config = dict(
    hidden_size=224,
    num_key_value_heads=4,
    norm='layernorm',
    init_std_up=0.0204,
    warmup_steps=315,
    dataset='wikipedia_en',
)
MLP neurons of a small language model. Each row is named by its layer, matrix (up: input weights; down: output weights) and neuron, and shows model dimensions 0-223. Each number is 500 + 25 x the weight over its row's rms, rounded and kept within 0 to 999. Numbers have three digits each.
Before each neuron's rows, "fires after" lists the tokens most often just before its 100 highest values on Wikipedia text that the model never trained on.

fires after: "the ", "e", "-", "high", "The "
L6.up186:485496508486502488533491497504470508554498497558487496533525554475521521504493466505517473489488535428518525516523535519506505485479460486446529514480495505488509480508491547489461468448463505447513510504513511483508499457472505505478502503500472446528488468480502533524504497462491505546488479463496468484512466453509493517507487516432521434474500522524522513467549540510505536451478526465525524488529472519521464493499504499513519492473478503510536509460483522532506468486496530466513508559482501465502477494468477508527483561478522467494496504472526490532524465503478480480515489492504511460498521477476498531475501533485517492492494519473503483481485537521488497514514
L6.down186:550518532527485427503463442486499496488480497526435493535488501515446543484481479525479521507496543519505521546513515527535498477533509541508446550513481519494474526501517510512471499508475506477513497486513498505500545496474506519484446493495525501499435495482492479457538518528482528486520492511489520513506503533505504498471531524462473483442439502468490500507493490498530527443514472508495526497513462502541501495516470480516513534499454495511518494515534523476504498487503491515509474455513495512509491519478501480486448526508477509539537554524519491462489483504505561526499467525493477529479492506454501508516539512512493454500510491543499506466471505494492495505506

fires after: "h", " ", "H", "| "
L9.up450:482469512513497513505524492471487518480496533488436475531527507536502512502486532487509494510485535495516443548463525519484493499486462515515539468505526461490504513471499513516496489497518534486466501479504550507463486497548490498456457505436536500475462476516526465480507475478525499460538480493434506485484480516510520482468446495526496527491477473469495492495506525468515553461497437505560533496484504495492541514505517543488464509501502516474524516501479479521519514559482514516521529519485493519492460465499540496482466517504493518492476459525537533471510508495499500530518501520520510481481503461510456484511496505503553451478529482490516469478514495484472496456491
L9.down450:503491465510485475520500486478513570503478525465526502428499487489493490487468449505479510505473507538533503479472495533534478476514528525489474516499478488508488523517533507492535495476465492493521455498466482524487475492492542492522506515445502534521486473515484554510480527442467495500475533492495544510441498527476505493519492499462508531509530510527527497517492499530530468460493526528482467485498516496519485469493472495523505493493498526477510508546480540556540550468501499514526478462527520527530450476520514502494477511573537511489495508520495474516482503542495487514447499506487548474503483499523494453539451497467514502499499490522474481479486497499472517534519

fires after: "; ", "| ", ", ", "with ", "2 "
L4.up340:482466491493490529467521505511482495453505498498519497506538530500492478514489518504527493475511516530456479492500555508481474547489478536486502480520486501510465456501538533504487495537505478468506491477503479496476481509485460486545488552462467475561512516524485501492458516511496486553509515491507491529484498528513508468501483534493507465477471523492491507521496518513509569524466476509509509495513488509519501469494508532541476505461523501466532540450487546477523525483508462506503500495488486450553505484492504446514471537444502500516484499525506516485526432520511506536473477508481511488428467520477462503509478448489514561539481471536492492488506478475484500480516
L4.down340:518513461515497516515488530479473446496493513517504515554468526536463528498513468488495458470501518497486499507496495513519522521473505464499475479483516504487498545498494500464532481469492508514490517522517500511464509516501493512501502486515492461512496496497546517492454475497541479511508453497509532499471463514531492451519521501471516498470505533528499515497510503514490534491468492480446511507520498478502465492492520530486505469457529484454544533490570447490506531480478549497472516509473491428480519487477514540497464546478438524519482535500488539537527514514501480502514502516535459520467522499540499541464495557496523476531453498491451505502512483488487525527541

fires after: ",", ".", "| ", "$"
L11.up384:462507457551479515500471496464458457541491529477499509499549529486462478496499477527464501496536497484473527512506548511497468519488494473454561501509453477533541480516494512491459491500499499465509517510457470483491539503498445494551504515474519480491488472484507501510501539478513443524494486497524481446499484487514489527518494516481477516522484457527498492514488527510476527518485457520502530466513518470469526484495475540520478507551521528506487519450483525475507495489466482499493552511473515511515457469476503504496487564468500477488499500498487524518529451520559508509537529477519508513539479509524526517493504507492455532497484484540498508505459544501522507488494
L11.down384:450488505521466474498474521485469486513470493478510497509517523489471507553494493528487512510548468512486487512537503454503518528527501488545509496538499506533515521477474520541493512449523491473475523509464465497504508507474446486487517487500526458436456522528506465486518495506522519542527504486490519508465531536481512508518480507487492476496510491473508538502539500533465518508432499514519537497497506515494479473503493507494496461506486539529517513548542475502536547501473473504512516486494450498478485483488488530466481489509562473499515509502486528495508495587487477535495542528517520512502465496554490500533477511489460511447443478478508492505487503458509510526506

fires after: "P", "g", "p", "S", "C", "c"
L8.up277:529492506536533508528508533485505518487469500528480479461473529512503509481534516490515492498496507467477531573483529523496523509507487482465507492519475489479529545492509441477473484499472473453479508501529548529497530463549477500513491525458504519494505481501494492493539459516520478494571527474444512528518508529518481478502492518455500517514493495461534508482522502498459481519494471520511530526493481477532518493511441476511475499582503471444492505499507453495497469518470523527506498499446508499534483483510500457465464538480525483503485487501519507479493476519451512524530468478509477482483519462511508559491497490517474492481502506510533484498469511519488457505461
L8.down277:477496536507472509511480507492466518526504498497494521512535495517476496542489500505522561485491517525542440482527482468493491548521512533507506529466500519525494495520502527507472491516527470499554439501488453471491526483473502497475540549512532497508496532458492515508485516503492496501427495504534522481502486489484507462487508490519481533482474563557489493506484492468484530479516488569447491467534545511525488512477540515471485510443505518516491540502500534502496512480542508517494533491514512458488491520496522493504493475460495488505522495476540475519488515477540491480477507498469506492519481468493461443474489481500482498528487454481477488530483486464508566503471

fires after: "the ", "The "
L4.up256:510524473502476462528513457523492466559495529498470544484536498499502478503521442478501494481535522451531505495511542510507506501518497467450531453515491486561473501506481534518465503531473509483525482477524449490518503474463490513502512450507494478493505462467451518504531525505493541535478519485526484522512519442509500483504418518472544494479462513507518549519538529483514516469524450452507515522491481499535494499480513476504533491523488441520529502490454525528514484484525521468504478484483459498511473497506486528499493515480513476500494484490501466497506510485489461501493550494493473492509487542501519530490512448520491496471490471519522487494475536519488495485514
L4.down256:474488462540543474500512495491484522509526512536487490540461466515507504490454459536490526535546518501477521489501518508517502492516499502498501481489501494521528505471550474468504489494480476530524502494543480581459461453471510514526451471421479512520527520518494513512497495488466490492511504495490499516469500491506499483477532513501517506477506484514487507510530490501504539495490484464467455506456496531451516518501498534511487519495479461500488460481471541531523497472527546499512519525475548455520489518519502507478507519506523502493492530452534470532491499495483502452501494491573481518498504481516522486489522428513507482510535524497436518477470481538504518517515

fires after: "- ", "the ", "199", "197", "202", "("
L9.up13:522478468523499493474505515489477485566490494513486470499536480546461520463516442502470486469450518471456512486528533510493507490547495530508508517522500485525455519519501497518492486491473510508506465536544479460490523495496491473450491484474482518520452483518477485535544520506508462541482488500511442554542496472506504501517463483493464509470484492514500462480481490515490512508504488506529519514488519498523489472462504530475507557497493482522504460505456519465527507495535509489514482540510563479476540491512521475472503512484522477451486512510547557510549455483469523477524476487523530511471498445490526494505460489539496502498494496518492490529490514500514465505496
L9.down13:479512491481463491467549538482478506473508526504510473489463495498485557480532527478515498511517484487469483493531494522498511559494464520498455448464512520506462474529546537498488556550531528460456475475479468509522507476508489499457520485469477518469487525499493531508502507474509485505498488520508506522540480496506489491512470517495543493463476517534467502516509482473516481508497514497525481475464502496464447541473520494535461551507487505471491484480484527504487477538483530511511524516528466503488502516548515538518463497519553533507483509535478491485481517478469479539500535523483470519512529470509537487457471467467526508496531525499539475518504510495509500518433

fires after: "| ", "–", "del", "s", "S", "al"
L11.up446:515513471484491514534500500486536535553493486491483529494502487492497461459542517507471523516470443439511463522510549514489527510484480484449527495503495537494497497498528488493458465490512476477504464504522510544491528502490510513514489512438460503506514503521527498514498503517532456490515556530475484511485523505517510427438505501447484500510506500489490540555477512503488527489501492499467517492553479442518502524517512498490472508564489515514451520496502529500508487478466536522499526538484434460504495509453484506481512490468512488519469528468514507494489521492553532516478489510486506493477522482481525477507476459497479516466529515492460477507490524505506502513463
L11.down446:454506518464483513477495507517490522490476535496505504504506476558497500506509487521549505476531499520521498489491476548476473469517513454491496515492496507511504522525508472513484480488472514472507573508510535488506537458520521474492526479451560523518497508522503517469474507525523490511539499474520466491483512511468461483473486458499476531480494506527522460483520537529513481494498488485551478498511534515502520464541512558456500470505481492531486502565482513452491487520486518507504510497511497521543518475487435451540542514505543524443508555495558481511489497483466482510509497548466475519481495468517487481470464493498483493530456487463505481493499494495488493486505

fires after: "Am", "am", "S", "s", "im", "a"
L10.up521:474474521513484521581478530544516550472473492517482518492493497486518470481531474515483496467505468468443502512464537522497487492481509488444468491521488504494548509500509509475432486563502552482523514530528498519457550482481488454492536502469516507524497531496490455485499522514557489530490484482467486456514509490537488463494475483500444458480491503489517508509513464492507509462519536505484513506495492492488526500500440490504458466547508495532489447464528509482515523520480498530509492495546483462515507491475502477522537512481518504492501550485517499514494490506504485493487501517490517494504514493504536521479488483508473536450453487478478465501500519549489502514492
L10.down521:455487461489530481511477536465501462526478492494524496508537504481526517477482513474527520509533475463528488454539498511486462480510486537475485457497470491450549497551493517515511557496466522497504461517509501516508481509494476524484480508498509525441480491479537522541505527506497510493521565510534512496472487483507459513530486468522509474473474516491485473526528500454516523470509547491509446535519477482535465508517517497507483524504516500491509557490482478504533539514477517524495495478495476506542465497479501513497486479500535512477493454504490495501516497527460494544489481538516507483473524528562508490448502476496487475511484522428523499487494459506546499537481

fires after: "C", "M", "S", "some ", "One "
L8.up820:490501461499540520512486564472473528469497490505433509503510506486499528482507485494459487516497507480472486509479507510481493503496492488483469489528483556540536525488521471519461492490495466488499520488534511518521538462496497511485508546497528525508501486450500553491516517526494482502521495489492482516495536539516499499437499488457423469527516498465510536495508536457493478507484527487498504489540492478539480540504469521546493530567494493492507497496492451475522459482485489507471483514495500447501506505497494502510460464473488516490492471471496445549490515512496504561447526499470497495514463540538494556515508480521540490508513486488520471512505486516526486471479
L8.down820:525535548507494499498453494463496526498493494449492520484495513487508472448524524475482519540502502478551538492475526460498469471497484505522521506467488534483503502503458519531479512474484558503570481529513506475527479486518497494496514472451516531505473509533513487481508495562486545475464512494526495527548533470497517526491519475525524478501509520491440502493461481510477508491496483509543500496462497523478504484478549492470495507481497500461495501504462551512496553490500475476499519468490488482550515512473480496492545524540560538515510516545484496475555518497514485495502497501484485467469501459517549468481498512486474524504491492484491491444523474459491499507485

fires after: "H", "v", "| ", "j", "ev", "i"
L9.up261:487461479481476499517514516475500465514503541519483524520496517495497522498530485542493472476512481510478440508462505514541504524463468468488490470472488525467520497505503465503515438502513493504499520519528514527480464514484506491461501530485509517513570490463509432499499497478543504461481508471472500501511510540511511461519489533504482499518497496505502519505526482473516535469489486495501521519501474519478509521500517487540500535531500524496508526457522526496485488533481486546562555520452499431509525480489473487533475512460482513488482512539516586506451520459485494478487506527524536506512532504525462509486484490508553479478493517507498490453501513472461465507498
L9.down261:493521515505454520497514525516521509532511482532529464503549497488521471516486486477540540532476501525492532510462523526483520487475509510548445530519478462526512519499476503511520505528453501495540511493541503510455500485461459482523483495476482522486442466498460481498484499511478512496514529460560523483485505482462448504525456499530472511497516505488502568534485509530490487562528461544492490511513481482451551504486508494503516481511537503451479490499495465499513470506490532532521477468502527487511526561504481467492489503508533533497507489520504493500503500516510510490457499502515497450470511469475465471475482476546479506454528486494497548492494508522494481537496

fires after: "| ", "(", "the "
L6.up75:528512500494492521489527459513490464531514527526471493493570504506437509493503462472476477511503515472520468504460523528483486541534450531484548510499477495539496461498506530488438499473450482495509526501493474534507546475549507518485484518472498511476524500507495469488539520498473474475501514497500510514489527506494489457503436528450466488486495448507470474534490514457518561514486496494505534521491493490500508466500532521494511491496516542431498476482467489490516486510509523505483530514495490477494493460481507509511540528474512486513505496497534521506533461451551465504544477499501505515487492504523504483496478498493514522450503468512483458473470551482500492465527
L6.down75:473518490501430488520536525476508556506497518449464528479458501502478534496513505451543501496520528462491518501513482466520563528512457503503470459495490547507503498445515495480515511466501521457481524496508501502543471506528485504467499494505525494460523498465553527490476506504504499527468524512507492527531529530480474491466503487496486500499519530544525504497503468514484516513496468551484489509487532509453484503473482492510526465530485481503474487520513492496499531482495494502475522488517491510502519465518495522469542523495482527522510540457480480527517516512454492517513489490510529492516467458563587494487478496494530530510469542490467472448504478511465505530491

fires after: "the "
L4.up521:498507491489512506507483540484506468571515554475489536504546500522462518529473469483519510492508560491463459510518509515534494456517483485472517498509488533528494495544426500551483516493495471443497509494487537487503507493472485541451470479484487478473514544496465469500558510500508521505511501522519484535490461459502525469517484472447510489463481511532499528496521548488502560503545494498468519518492473508513468481508491524481523473475496497508542475525480532504496500523463497447526468486480509493473470515489483562538486516481508514473494506510466517478460521483490505495478498528497477466487511546513519510508467525502493490480505502512473458525534514490480490489476
L4.down521:517474489473508500474491488509529541495517495476477469519491446520540501504502509510561464500486523521486537453494479500439530498463482499455567540485492466468527487515562485542537486483506467543536502490539486548512474502527500528491458492482453479493532518536476493533535516488495483489548480497517518502494522495501504480490462508509519491494466506544514515510469527482493534530484528493513498546490519492526500494515516522463494477481511525491489499448508467492494489524536534495481514540496514431499531481503498497472518479496528531480488482486508534510507461494503476556469496454519529507461514506484494512500459455486515488503482477517503476452460497511503496546491